Weights of a small GPT-style language model, trained from scratch on English Wikipedia: untied embeddings.
MLP neurons of a small language model. Each row is named by its layer, matrix (down: output weights) and neuron, and shows model dimensions 0-191. Each number is 500 + 50 x the weight over its row's rms, rounded and kept within 0 to 999. Numbers have three digits each.
A block is one neuron, or neurons of one layer that tend to fire together. After each block is what it responds to, as a language model described it from the Wikipedia text at the highest values.

L2.down212:522534527517518467619488490460476511540497611470555406526585457504516484493432461472541507479523571506387551484434546547542565386420498496479564481559494488479526476404499508468506454534489525463580461550441517550576500489482522565426438495543480470608492471533493471439387438536509490552462465402494526466486512567484549433555521562572557520501527422559555430509478422536544512482481451441432536469431457493609459515573515403494420536481470576486433471562465506457464568567494543513519452487547528463510557469457446513505471525469517547469623572626502459473558645581502473529
L2.down340:474452539509516427450599547555511469585499595522487494521469501506544534478473506470476527481483582482490557473486497558525549478555479492494477543566549489464406514524598428440536421488500501457450416609517433418412467433470502553533526546487503539435472469517453390512398522542483520613531480515534475492434528477512502520454452449525517420507463595490456515350442517552500467475528393470475498491534453497463521482568486484498509467522386392576524511456546526554461453525583484428420512509454526493540458556521484445522490622542494463380495461440583486537599596568613550497
L2.down357:481530539500507524593503493525493567477505493549401461459444484524470501614464481449475517467460517467492499462521451553534549492534527511498427483448639530534559500572395441437478477411437534560516468605517497555497584549416493424474444507507507518509485470380513546490536472579458545505552507477509444544382525477474480576498448574507482488547459523452509441575440455513507557486581471469484509502536481588382536500540579396500453555484558577450532448531526446460508523464483386502432498558495507389498542472535498527581406559501471549468484392439532421522492447639446430514
L2.down538:506502472535436513510477468399568543463523555533526523530474453449417455561489499433397448451469461464523527459547416525564500431577535559497409395547576539451506497516446475497528496458456508521520526447489500488527525445505515577529474510449379620573510444536484487466460505527522432532440486525533528428575478512539438492598460532479454488544421444472497513463519486498533491538637473600479566506471506470522496529552612573424529531470475419446513612552506530446515512545588494554547522562549453396582449567545514423396512540454543494548604441500513521564432505536473592434
L2.down677:495525554515589550452547474570476489480412579517466486503430527562564440553566538459590508549569506524579492438501506586534564529547530517493528442431433549527532524498432470503495511566548482521498499475513484487420526411530458599541536504520428464529528489534336437452471467435540523544515534481414566557531550468513521459479489537362450563470505515468483553455489254573435490462499505489503506447520533514553452494524521531498455447488412460500479539510532457430482424612493424422435473536531434457533488506524452465519510473550509515478408557588440544503463501520559536475
L2.down801:527456472418553458558474533631544479383525573446540579508541470556402550548535518395434512547555486463508457532521552479479504545493556563443529471490422418532511521578475448483480487478550561448479489500544522467580489480484548522429500446577420554528528530567394538541470529542521548591567470542474528505526500425532494578533444583615537519473487460555513436531484448543517488487489455492496521413501535554552461547463460511359515547525578467481455496553480467523461415560524492413422514416478468516577477500513625413400499482539476441423511548499547552439436540576455483494
L2.down921:534395506467552460509486534598620441468437453569593519440477617515512544500540462533519447475572494472490472467656482473430454517516518534499518577517471560493412556513399512531522520430400501399482474555639491561511588506470554468394471503526465443475593468540528415470523527441531576509502604439542476466498482492497418437556539456488543447463491594509460474567555485530430476472465545466433418546463439503508484538412472506490491495532511517521548410510500509485537505468402469464476535544449454499522500499417604571469505496507486473507530540530479559577559607489529524542
L2.down1142:425507516485532369560520609556487487403422508430525528500443561499521540465473451510549538459565589468433423434512603500518560504503541547438363462491530558477496447409476547525555573496491537583499478471496509494492461560483541508473431512513545559468492456534434412524520562509469489577530545473497533445499481526529429492523530398548431433513441564403524487503493522472479436578466473506586547442485472545498398566476517515556421555409479490479502513459422504505509409509501482506470538505620504486546538401452530457441573458381427476419467519573466437604492506554491455479
Word-continuation fragments. Word pieces that continue or complete a word split across tokens, like man(ufactured), cont-ain, prot-ect, ment-ion, plus "List" opening bulleted "See also" entries.

L2.down181:531380595501472489510524496535442430527568505424604500469554590484442492506521528534557561490470510488564584511499541465551440526575541527426474527504423424544357488471446514563515565494537466495562467574524588554593489540403564506578447534573497400514500496447465495493382518495505528459505506577416486556500510505416422504524517490520604435565486450522463452574487576536544553462467507543571490470563568507448443479515544456483465444545552479504489431465492440461609520471438542505487401505515451572503478463519518546486540547595453525480453485430557437567547486483426589537
L2.down261:544548491531529455501446503495486508484445473518540495572463455507481510439600419512559509511566450502444388500489471476470492552547561430475503529410557493607459461439517559544529452475464564554534501498534495518536549621463479505493470499453433458469563544479516488443496556539502488512462493520423409425522576451544621411528566498534553416453481471470556503487521469540483516526411542488409483461510526524473457466545523574600483463430432564472478543484503491589467469495545520356412558539470638537433492446477488458489577640484453397427493596527515538557492547569496580523
L2.down412:534506536416488529557444426552543530583470540517489404527542490557420493534489479451495522508455526429503380441489479535560563537486514539432469531533532508496472563523453555428445509554560483476525575494526383501490402467428642395483434585435601484486517505490509509548515469442438488536517493550453438532471444536494492531513594575450527472377462555417458451599565453584451499483489545445430488444615502605477494530538543521557554523488435559465501566466444483509557613472556422498487548531463558527457524447508561502476431552480436439479574432455521527506480497498523467514
L2.down414:541480427441362419589451456493516547520468488462475486479443554558456462438596460562501601543488548448519431413541478513508558532610399536493396539526517516473378550519539626492558528438494498527485489519530444434493508513446550526491471560512571513425469463405466527423527522470576551588505534601499476514569525464487505537456474540501541478442566527468508481426474498540521518526500435516509613548468527503492429476423541516501560402434453556463433541471538457453538428499565444445533524478470503412577578447533520600506485524536498467499553558436512568491477407536435490529
L2.down499:463483565414553544431544486495494457508547428565490495571523455483583518470484470547481450558523634567550545503467382472518518561461521528532496435502381550539396422392440569508476550515516518492502443587444511441466442522527528499535479498519460609508544517470551477481443585419475403578557539523533438469496548556476492475484539450521561513605578547454512483529534491434439550584441496455544570478447474472569447519402443397574543530577606499525524419475428488506511470405529490495533480525561534595472474483452460543562528457489430530465488514405476470534481501437497500534
L2.down799:553586444519493438500448478488498496566453523536548557521431486499526635463493529544535616503498497540549564463523482569472475436520414479524408506572543482543470543406447503482524557485493504487545592516508551544665559428482469460492462456430586490402483527474476536501483430423476473565659467509505533477478495595547502449426463479457545435512529497541499503465583489474501519459476411527480493585498474555421552482482497384522361460507488472547478608477464526468580524513408485483496551564551549536465492477494557488469522562487459539480445531640528478564555482455537478476
L2.down889:568453540478463556467607516403503453481496484574465433549498490502531543490430383546450497533545514525462424526483481511490462441537478494491450568577513526494426371552496438434574515435492460497428505528534521414529513530498520525533479572436478545459470499580482528499588479584545542438540441548453405527574541508430453464509561502533573391430512602465520527547493478388502564474451487538554604520614476487521584588477456500508538378464498526553497524483503489507452491529558483505598476550410548513394510583525525587450515431523474463531556491401515507463555500440505509556
L2.down963:558462549449470486460457532555521513478406480574531495469464526494538529485514538477539534538491470516484460617456522631573507506460538493535459492473513506472524505599589529494434572553561520563560474523501406474472565496439464408521424419524473528446524537487578525590462583456468528548462521509467463606495614529554605444522529511509516485434486606469440515456489420503535473566614534472633537535550500582518481504540643531519539537523480562514467421468491507536567531529489423395452548596444518483522449468545597485448555520484446441533480494508474459510515449454428430445
Highly predictable continuation tokens. Word-initial fragments like ult(imately), es(pecially) and d-iss(olved), plus "born"/"age" after an opening parenthesis and minute marks after goal times.

L7.down175:574518438577521532476410566675533525505546521442519439581510504509562579522515471612560499510537518601530442401448497455500554540394438516518519442509543481522526481517473442518471546573540507527531456480501444490473481391446489447489460592523555628425462485552564587480472470600496457590541393543556507497513420456392505480465530502543499462478474564553487448560547506497537449491483522435620519537558462560518548518563437499522501526461535501546515443502515439527472385490554509498543478504543483546472447508502468468493547559486472503446459482500506543586528434620427559451
L7.down325:513479598420520529511425485559606473512533416416442500506418520417565497440476525475502434372543527426515446499555449477545410432575580539483490511489447479484555569558515527534584496415564522585451535507456540396440543415576547503516461520476526505509486462503524588490456491453457547397479466478501480429469577621450463493479475535563537525424462525508465541497548472497518475524498544595452402513430592533480497564502417497443593472439596491506482522492381488502501472494479466546516490506539515518520560474454565452533444488446400492534442516470447505468507544366544504457
L7.down614:481520481473508451460445509514450448508507408571453410507560463586489524482550550477447500492538464479482406515521454516488556583563494519538368493535380467515480616487449502395503465492512413556512524517505529547537604419490539458423530512485504475418492515514518375501379458568536566488462473427447557522501535412620485494497477501572498505574657512520459492523501494453451440541506471459418481520484556533371502512464441464593479480440481589520451417487455507474422489548517558482503502526501540422512499461497466454516503572567440501474412580476520442505544509589469451523
L7.down645:480548398491426415499515514493525454459496419459450512529532559534482515447501517525508470551441481542473403463501400455494564456492442520446516520495421485525575424476492561526606456501491487366452606504472491514447488482526569491479500515476586484502509539501497517475399474545495549531478433469444535476507516509446575483456533540478568526511539462457548513490551573585395544481526471576498443490350631537556469461430416554443470537548568612520581491394527544366405452534502534436505559507489570515514474577481550449544479450468462525440449481523525427459489511556431469540
L7.down752:534472528426459405510501541521428489552542557420582560525531387491567509503465574547507480486497519576470549459545472502467511567532503415485578520548499471525511475494519452475447486451475439632495590437571449500440482586476441513479494480466539555480554489464557499472471546454513542423463596578484503476458496497509470522475603461448457485583394478535434497410421480387577375483499490481442490512488608526549513500463485523463423503493561488610412559415461517509558476496546483562459597533506548563376574516536486520483490618506563523564510554524533558547498485554521535466
L7.down765:541390510394457471456409416465530503485478494457526395536618469481444548503534473494490509508471486508478538506562500460430406519530452542509487444568445561524514428546514563512518459471362424439574505536501501519565493532480481473501540536449498427538508589448544491655526549438441608542528490525495561450528518488473596463483483530550557442462493499504584440520409504500494537394485572447505571537447487598430534440517482479510460506509485445539381458495471471416518497521527574437506401474486484367578517533414510489480432473448561531444523491496515518471425445562534465489
L7.down1016:540542575425495471514527436478502540447529459453512528527507457502507453469502575420498429437475489456514514509463579547558448543470527370511505550490553546554549482554562480508569404486514550588472461507503455433493496397496453467469491449579486540513322532447516487530426485574507490479457554504513528444573569452524483504503448504473449582500527443566481520431478511536435521501479506459553470502491441562533462514480509458560502492434581518422467469470431544491572399468509544429578557347442613503427468562438441399523447544546470448554359546569453470526517526500442490531
L7.down1094:525495593483562445514447510548527495549465426552486581485560538524569407417541443477461519513478586502484379447504470511415532427506449491431526577456416501462475502516483439523418447522555446374511553516568505445518532503473488439523404438582565457473428464518616461434587439583490508573534435547511479428517415513468520552497446516504524525459544602462468419559576546511505458437494549451520524473508485441485587416569568556482523489449482512454518425449436466606566412533538461539445494530517578564436426541473440513503496532514443443549471492531512461522485467558469479451
Mid-word "ur" fragments. Short word-piece fragments inside a word split into pieces, strongest for "ur" in suburb, urban and disturbed, also er/ar/im, as in Azerbaijan, ultimately.

L6.down821:511521490565543590449547507497518486531550454496498494400507507531474454507415455575494432529557590465561522381497448437458485444455472521509459601560461463496465499506460456546512465526500454487525499509595417497467508583560487522561599479502522572468460476537497470536460483401525456573567529498414445438487466511540441436443505581540603499432465553491407535487493575517439502452578457501665584467460601514501477521513481570548572597548533404409429449527553546465558485432506447507556445493562472534551465489445458505546490621491585525477503513503521575489534486450508434484
Mid-word continuation pieces. Second subword fragment inside a word split into several pieces, usually right after a short initial piece like B, M or m, as in B-ure-au, m-ec-hanism, Sud-et-es.

L7.down213:481468493448454542471414496469613469539457529518465538494404525517506547517476504534427522526583594491541485487555421550520536586445501502579568453484555468509504465533547471448479418424562450572422561484419446498508475480556485432480487589492584491445443504558433584525457483513382537536559506517554466582462493446471484420526457435505478465403569476509439518495408500456530481470476422451569516572385521523569427491523522515507538496458535463555532443464505599371619593559483428459453514472482511542531567539525514518509505570543526439517501476529578531446597506454580435490
L7.down322:371548502447499471586508472574518487538538529520473556524454502534501507516491482566497516527551492588436522515476609548474522473515537517519498475555464435524491546538448475481459517401605545504517583535521468569532470559555502406541525440409443493507515499472516447529496497451513579458390382558487520526492563452545470426457520575607453471484495501531579527493388423591475441539472537479459543540454479562532514462552438380512503484440542447568460526512521485428492420498375516525496496525477535516492381480329467498566575535473563531486452509523635513515500558445474522500
L7.down517:511565458589571456497521475448550520466509448554450501403378555512610409498440427492476430467485491523434551612459573596492499496536460544466378515461493504549418458472464569424455465436559429496518432576499515454379477476544445516435436464530428529496479565531456427518482512389539571526485513515538444608465518508516491472518446523470625448497472580599510488458476487513508490502562464514591558532484531503532475446496529469513402531471426502510453572434539533392454491531520423512455549547559441555496518490471480457613521423500510497500471470517491541456501563522554448478
L7.down527:447480471561482547451471512497451495480490484491458488560465611506521463553458441507541581482525461470486502432548501504511457488438563479556518505545476710554485500528481511452498395504494558476467476568466499462552462597536289486490476441566601438503545537480491433623514499409535498542501505524467591483478558440446489540391504518486519497517464446451452575522487474554477535500552461544540511569437489506487497554532594516592456464511517532512538424460596516529506534458457456521575510447542540494516471515494546478594409430535421448477415459447496575522582548536447474523
L7.down582:397558514507519447480475523627470557394542501356465492508419486523486441466466486603569521464427440542502515439507468478469535490454577477516467466405494568605490470500470445500458553460459550496555501459448439513419479463517529433545509480536541592478421436521478465475484502458553481542472545518536486439462443480487516463449564552488492499513463408524460482547551519476490613575514585497523469589523517495486489643601550586490515520397528568457528536504474394450496532481476423494536551529468511472473531637381492543517545464416588484482461471481506557493590494465435510470
L7.down658:521532621403532437465433587527479527542441479536548456474445468495459473452495517526469505508528429399519407596469568559598499491506478437444489440504472448504594486458456427503547547472420511459488540496410505522545490446537494412433472424543465536453585484511456467509479513482530481463537481513505503562543533500512486474495598464413503527457515461576487501500437582511529563438540510485568463499474451462603431452564428492543551485571506462437524391468438530584565470505522451434467456425532518632494544539458434570470506485461528517488479560511627553650438399498495513503
L7.down709:477496446490487458421393511458492552452475596565559417502496432500499497547527535473525519496411573464442458542533428500469538484533411607491458530560464479492535557507521430468506494523490435464531524537486493586491497527516525510451514516444526491395586505446510530602507616473575548462492499503537520523478499500519530466535368394544476512603456562468531499443520508419393548547555514524463506413526396557462526519405503541475452399537399468580481372449484447539500442516553569602491446446494510429449494504472564522549535360505504492485574500523561442447535500542488514503
L7.down1028:448478516439521457449455485494531476524407466441411501477518498533524492518506485529462521413562572477488521421514503435442460625502517526562514472497608460423454524560475535565485535449541521489508543521515526528489492352497528459548429469550477528543450457528506541535493519517528525500509535568518496488539444523370479606474569476490494479495556587429499431528555478476589489342425550560419509471582437469566618569565515478564547464438538538466503543404502434378474519486499463455570370443504495545496494452504450510489522506470499501490464457501530467563396480413502392442
Mid-word stem pieces. Middle fragments of longer words split into subword pieces, right before the suffix, as in dist-ribut-or, inv-ent-ed, ass-um-ption, approx-im-ately.

L6.down376:479477554481555545468440508522549580409560495526508458555473529570535612534561439498459456422456470510489542524387462450476500421474502500508513493518492415518486470459497559507512485415410498507647590578340587522485456438479520432470476420509367452462480476507551554522559533457401586490467509492478528501439497512517519491518457498457560484527642560520530573462524451556451480405511463457509499489541515556549464424543522464498454534461505535490486523534542470502469409505504543523445403498569468567473533481488442545415400485468401543457532476452569485470418454537549497426
Mid-word predictable fragments. Word-piece tokens inside a word split into several pieces, where the rest is predictable, e.g. Man(agerial), av-o-id, Plat-in-um, and occasionally predictable words like "ex" in "For example".

L2.down33:526548564556556456509528418483474487444472520530545581487528496489538508608545490488482533507471472518595503520485557442484457438497430451538364493411493446523404477466512573455345488463470587539499472523531470455531477547497459447524564477565557449444505489460514442616465589588546519477587530589483440482505557505504586482508473434450584477493432498518460485489512535548502553549453516531445456386456495502434490484447457450469567514634471580483461511550477571571564481474500550475464508506498528461396494473550533454507545538479531311531443529527461488536447485476520570575
L2.down203:468523509517543506553487490486531587391532471511451493560544475530465461530408470501501605545464570536487486519550523522529502466580542522356445488469568480452497479514493517569534419519520417558520445530519563450453442583478442460467499407442518552493529440471440443511429519426527512587493555508545523430458436564508570514566458473484500480476510530483512416563436431514464500506504468575477498546538500544557477478486592382512436476570535500592510406420516430460471504543475466480420491588446532475592582517392561487543581521506505604357433580491520478495451524437554439457
L2.down237:522578539522506562428588469441525610524451447496553446531548407439463410543558485592477542519494474531502537527489481422536520498373447440527441572438487516469456468487542492493594514490520518516472491460479639556483516513487502535477526520520505506526565429484505527548593463442507506420504567528459495519538553393459472563521511437449517539483487456454559474511632574587583529515476473478419546475553582429480470483538526457505547609429560429473458501557577415431452595494548522535515596529494433574476487568439525448473558472508376520570527528487557492518494459541544551538
L2.down460:452630622476511526459439498536522484519424566579582556489534581533556504534478478496437515519405557520438461501511469579474555598556522485492515549442606423471493457481537434483531473442447514493537513529574485461508480477612449519531452502567549425443453461358574392524539554573496446567515468545433532545520494548438467483443485487503467460472478500441547547607520537436448487559447500499532538510476471452498493441480523497558492513552429482481523474482430466564512416538514531486481474583416509533579537450556521630470484478504481421575406485590496483519564571398525512479
L2.down547:505465491555495540509462508525545470470515590473580486551516512460485495531562529448629534456513472477492483589554576406423449528442469454472429504522488535537519515397429521467488403582605528497570416466490517429554510428539603541571445520419501460545525551518557611447505426438469476513525497566508482488486560539596480461487524444415480523467490540471496531511548454418486556453547468554443504523514589435641486596515419426473489480484525540588519548482510474427452541422437500527452540460551514489501560517536450495490551541560511444549402432525466545563451559400483542426
L2.down564:393525443485469408437455414510465465607470569524475522478473540575552498472466525497462446552579393495397448424561474451486543582582420469459463513592463521522515514544495551529423490531480502483558493521542481487485564498547515618499460524398592497431468556460505474488521546535505548496519466479500546525474566585477472579456498527510433410458389479461484524494513501502555587546443563504525560398430548406539595455492509440436521550501528493501444477433445463503554490517384471480406474525529537632527587446440485538484613495485563530496494478522513561463497483452531555519
L2.down698:495482447486435403478571465480459521474466480511483396461449502488533471503515548526551481404491487428604431511449518469535451549554481443418552568460498474461470504502587505507497530476496515441537553379501641547451533516427524522567494414559456516498465518511569598515482490447577422462479530425534472591443561584469565509407473482521546537547448539551549607526480568476530501487475463429581533456376521508504375508551521382567566468543576505472582479548460507520470570525504499522430474536445464576514489604503448473485483543416506478472432457510511493583493472506556552443
L2.down995:507467469508454532501453505513543578547530473536456467432527582504440517475556520452586485507527473524509439483519597449536546518472437530596501526395535515488554475488479460575629471556506487540493482446597406449485543457418501576516537503530439575486455540541467502589480470537608512424511457484549573451497501493523575418465494479489473534506537625424454537556422457560510502551525439430486502521453516458464626486500606446464543494521437453526477553486456520468463550594475373540489573524546410486420486481520494424537452504494511439549440412461525520503402526348511480489
Incomplete word fragments. Word-beginning or mid-word pieces that need a predictable completion, especially rece (receptor, receive, reception), also b-irth, M-ust-ang, Born.

L6.down698:545454519501481470423488529325483562525533470517377457558547433466527493494547463476492512466405577518509542475554451600437490509463498498579592467507547480549473554586630446443451462568476534382530487497472446550442483498520475459482560536487520534464441520463427506465581503464579463540472453399488406518450484468512582545528480482642471522482523561483489459473444426469503544446466524518507507430486512539623522490453507497468548526471423537546513526482535541557553520535568487514551496613372474493469371557463479461421481511418525500508551555478534587490512515472483477531
Mid-word fragments and list markers. Short subword pieces in the middle of words, such as if in forklifts, qualifying, significance and ur in Quranic, plus infobox bullets and the ', after football goal minutes.

L6.down1031:469473468572570562503543540490464545526492424543556540295610556495555444516483501557460461459484612510445525395463426562490469526525559486473449499469592470462384459545488511482491484501453522586502463525530474499475526415457517517573517516539554462547594406453511505503492575442534491416464486517541511555465490522514505470446549417581444524515459562497447475535475582512431517614488468480437457530478549431575484476464501466583426483473513485505522380552595476445616509509527590454512488498481506508538440548416515489473629508576507538500513498469513457577484446526448515524
Word-initial "le" fragments. Fires on a split-off first word piece, mainly "le" opening learn, leave, letter, leukocyte, lets; also c/he in check, chest, and table pipes.

L2.down129:479533548483449535463511552380510484557513543510526530494490565454532465551493396429525527506446530498536498487461530542468565572617560461533521506400476531533465490447541562589539543427535482533453608511511475562517503394481420572523550496500526498450506547527509508512514601405534521483505491497472583605450487566557537452403509488482481562549478443514440433526530515462503483561537544505443602435491453599512410444420539532428616380471439445593557485529522486556509559460471579426529533500583556588560446489505480508485497498579572562526451470543497461536509510425584458512
L2.down180:496602522457511469551460464503495395485445555364455462487552477541493519552444518582647504437530548475385399510573458518547585502552535488547447483495517365477505509445431585446496476513525467618491512531484537534574589510506417522495454483474495524398515516477435479532441508546539525568459496486584465495443535567481558553554447526542421455479542452490574445469563482536476495525502480572515546560557530564493478513460545511557483486485525523502557460506518506483397528407412528610545468469392502482486517551534445448457440499556438546451470437505444527537401472511556426469
L2.down321:470467481549425450539400443484600518442506530478547501503445551490540531463458437622501527514598577520478492463569420607458472545476385486547550425542506506557464472421530458563554542484501486496501460553472513403502414482532592480472469439438567529480506540485546458447478392566507562628560571562589526517477378461493509554528519465537471502438552447540488510480510489535442533537548474378471470459413515439561438455524486494448419480496607571580575505512581491452563512479533484574473572541463420570514534499452556550507522437519478453504505432534488469519457552492491509467
L2.down419:524453475408493459511557496544539564496342510576454458476467538454504577524550462524470489470425471509469479425490443535541509535577504531603495545514525362450460643560449551479443424478505533393493425568472567526507473583523445525486556547474484525528567515393411521539472465488440467466513581510443559381439525492429547498501604512508531446457478547560493542524436560588470519522546552462450562476518505566506576528450473489463432534513495480467476501478481466608531487571499542432547556516473457568535520464496427485558485469582536509522518484435534398480602483503440480434
L2.down422:450567494427525553601521387495518487553551512454551505483571549572561466547413573474603465565386477450520397543555484502519471515461494406436466472575455465494560551553497486477473531492508480514532495487561510528524558497537455594515514419537576592502524427395474505477560529535426522577478554438613517536532526508412495504538502437573495539461473544357550509573518434484525521507533492434554501517564545546454518510539537557479457480522386477451428564587485535487470539510350473459536505432472458556506553448530474518465510566475485466525521476487433561565542541454514594469
L2.down427:464463515454562496583502540452604516568516548464462509452439428423488484524519489443524559510395601563369427455616481447430497448574458462423436430473512368478444502509585517495553421440515393482543553420504466523460466423368478511423466428533539534509495481502394488489468451537524515547533522544478539482463533454472547462499578477501468493488535414536524595454507473423460583550501553487559520542478465455437587442528520465493451491568561551519459462553479505479518480485478562538549482408444492506536514596489582491462548548465610465453443509526478524510484479476494534568
L2.down972:569460514509432500579481509536472460546513415518419483465480428463552502509497554485576487579526485515446574406615521524526469456452554500480443397512460513528434528382573404523555571434459548501462431527356510441540566514468535571498534447518457493447518504508518531541453512508584530470519482520491444507498492508407452583495449460552547480370504559456554512537522538579487449522491468524622503488528552477550523597532450506534520511596554555436475426507565472585454471471501479490590499488507501492455513464461533451439493428525463454439453494437446463625455414422602528536
L2.down1143:509595577519559531440510525484506469460571453525560516495523485493471481501455574448474476466435571492448562479543486623510455459535414521501557589541465586526499544552430416574512517488506467557469471505513445528422508578619394518544551523496458564423515494509545636546501405519492484455473542528605497538500516552521385486580548519556569503526389488425456482480475505485485596523525442494642436494485546471446480426437573565461465438475549553595465597447486487503433454520508464495492520492464516504544514495517467544484438486493539450464517401534439515462435463519409581545
Word piece after capital. The second word-piece of a capitalized proper name, right after an opening capital-letter token (often B), e.g. B-ates, G-ates-head, Kent-uck-y.

L7.down51:516477564438537409461475549516506429586599534468518521550523543487393475439529525492486492565502468502395490527500472412496584492512554565499459518574485545520423534528399556477559466464555509551418543484533480499490524505543386526546550467507547523467531459490522547537589496543488581413471436556543419456495482429454524575454488569540545491502427471560492421559473459503538492512554572501557494487532534554548564546528392564525480624596554499521453482489542510560542522588457421482487475548443490441484557367495452563458532502543521462598529562417409514446448484407512512578
L7.down65:578567436508504495442507530434534549467471397501409501435507488508546513515480458526635548530468387511484471598516542526550542411486579530415491501495543485604536505534565539385460491563550500437434528432530458496452523560575530527498453446462467556452534441616516581525430573562573506508529497421525517578454586587484478513506525550553406524489511475464454457402439512526559595538468506522509520475521440568518531415548532372537535510558475539551515456525505542511450508563532478463498480488532515587470453517562483549404464521551585476498545440475527442562474402494527552545
L7.down79:527443486528498399567561597516448561452556486478552511423551536504484524552490589619565498453501519430567483569537451504459442511533466530392554413533538554541548500456426502590558559481543580453482488593391528394475521478457529489551583495607496509521601490518566494505507418412520455496472492507485409437556548562518483553561505504464485508508472498503474554434513508490480439468519422501449659443522547558531421528479485531486432608549486525538480501634537488483496499484368546506490546511523503522526430511499460472531526454483472488414488488533516555491480472509424393509
L7.down85:566564471527552517509522490467556502576428570517547549408375537520532465544527531394519410442442587383482413481508467519474477486604554472503491452652497510507539506557424621617436461456486486461419500540430481536497437500505406504437454486539494471502438532468535512461404511543546502537476458425509519532481539495527533512469477466567498449554554552534466582512486501564439450539457542479486496491522522448471497521547505418546567507504525554433550500515486422463570529523496454445411560527573405536509566566342590470484466466536511512428466515507468488504435489494530507584
L7.down145:524499536540586532469447506485458534533448593573536465529501620456526497494452557433453555559457504449426495569561473491560477494497518511475518480517473450483481551556564624569619480492585517430418515630528426483447558536510499446522462466486509472483525578522522483520483462538495506531507458419623446479536475528508505468523504532528459511464609517557531483538515531557466527482531593491443494506473411516511590385437527438499455485522536563483421465495458440541454520581472416587511597542436475552488586558482575575465507489556501511439536587615523526531393481473454490604
L7.down198:427615456449559478560490488446493479552437567451527451479475500501484564505603427571491397431492421432462486535475406560500482557529484562403512512541514553519573529541422598521521455494467425460496422414459624523493478534551535518439482447487625594506497465474561509566466419504514499522470476517627420497509462526411395500536477545528564499461585504554454489558492489567542550593453525500503490458507479543489516490564505469483492446486523553480493456500515488479521468633586518448566526470555445555473473572472494579428448518578454550467548544561532514465544454410504537525
L7.down256:515538472393490496514466551544552426506526562515544466456451517434559554554544541535440502526465468431580451541523548578440460498434478413602546558547539451488496427531468565527409542480512452492503487497532560498475453544521443448407412443552433552412544520510586467475524481455499571510453537534435468503523480467468551428549436456574492393469538512424416658643475472592549521478485541522374522492506521502465509538562548531455516499484484567545459499452484538452509513534428489488483488536459605542594537550484551471442513523505526610423470505474543579570468500429498510454
L7.down581:528547532428557500476498517522570415529474504594575535582449495535441492550580537445509483579479475539594541449501568547550499492441563461470578521540417485522584501470539562487469419525501567444466537442533549476494426517480492561488531509544498478510488374558466514529454408508480597543478466513550398543571481479450455524587445508532491460454523489475480443519515465524452539520424564519472538571505558621480484611620547526341482485468581557474474524460469506486508461506501398396519552478416500519485510485530515456465477599469549469465406553506451512521423575555460554578
Name-completing word pieces. Final word pieces that complete a first name or place name split into tokens, such as Bil-ly, Arth-ur, Milwauk-ee, Har-ry, mostly in lists and tables.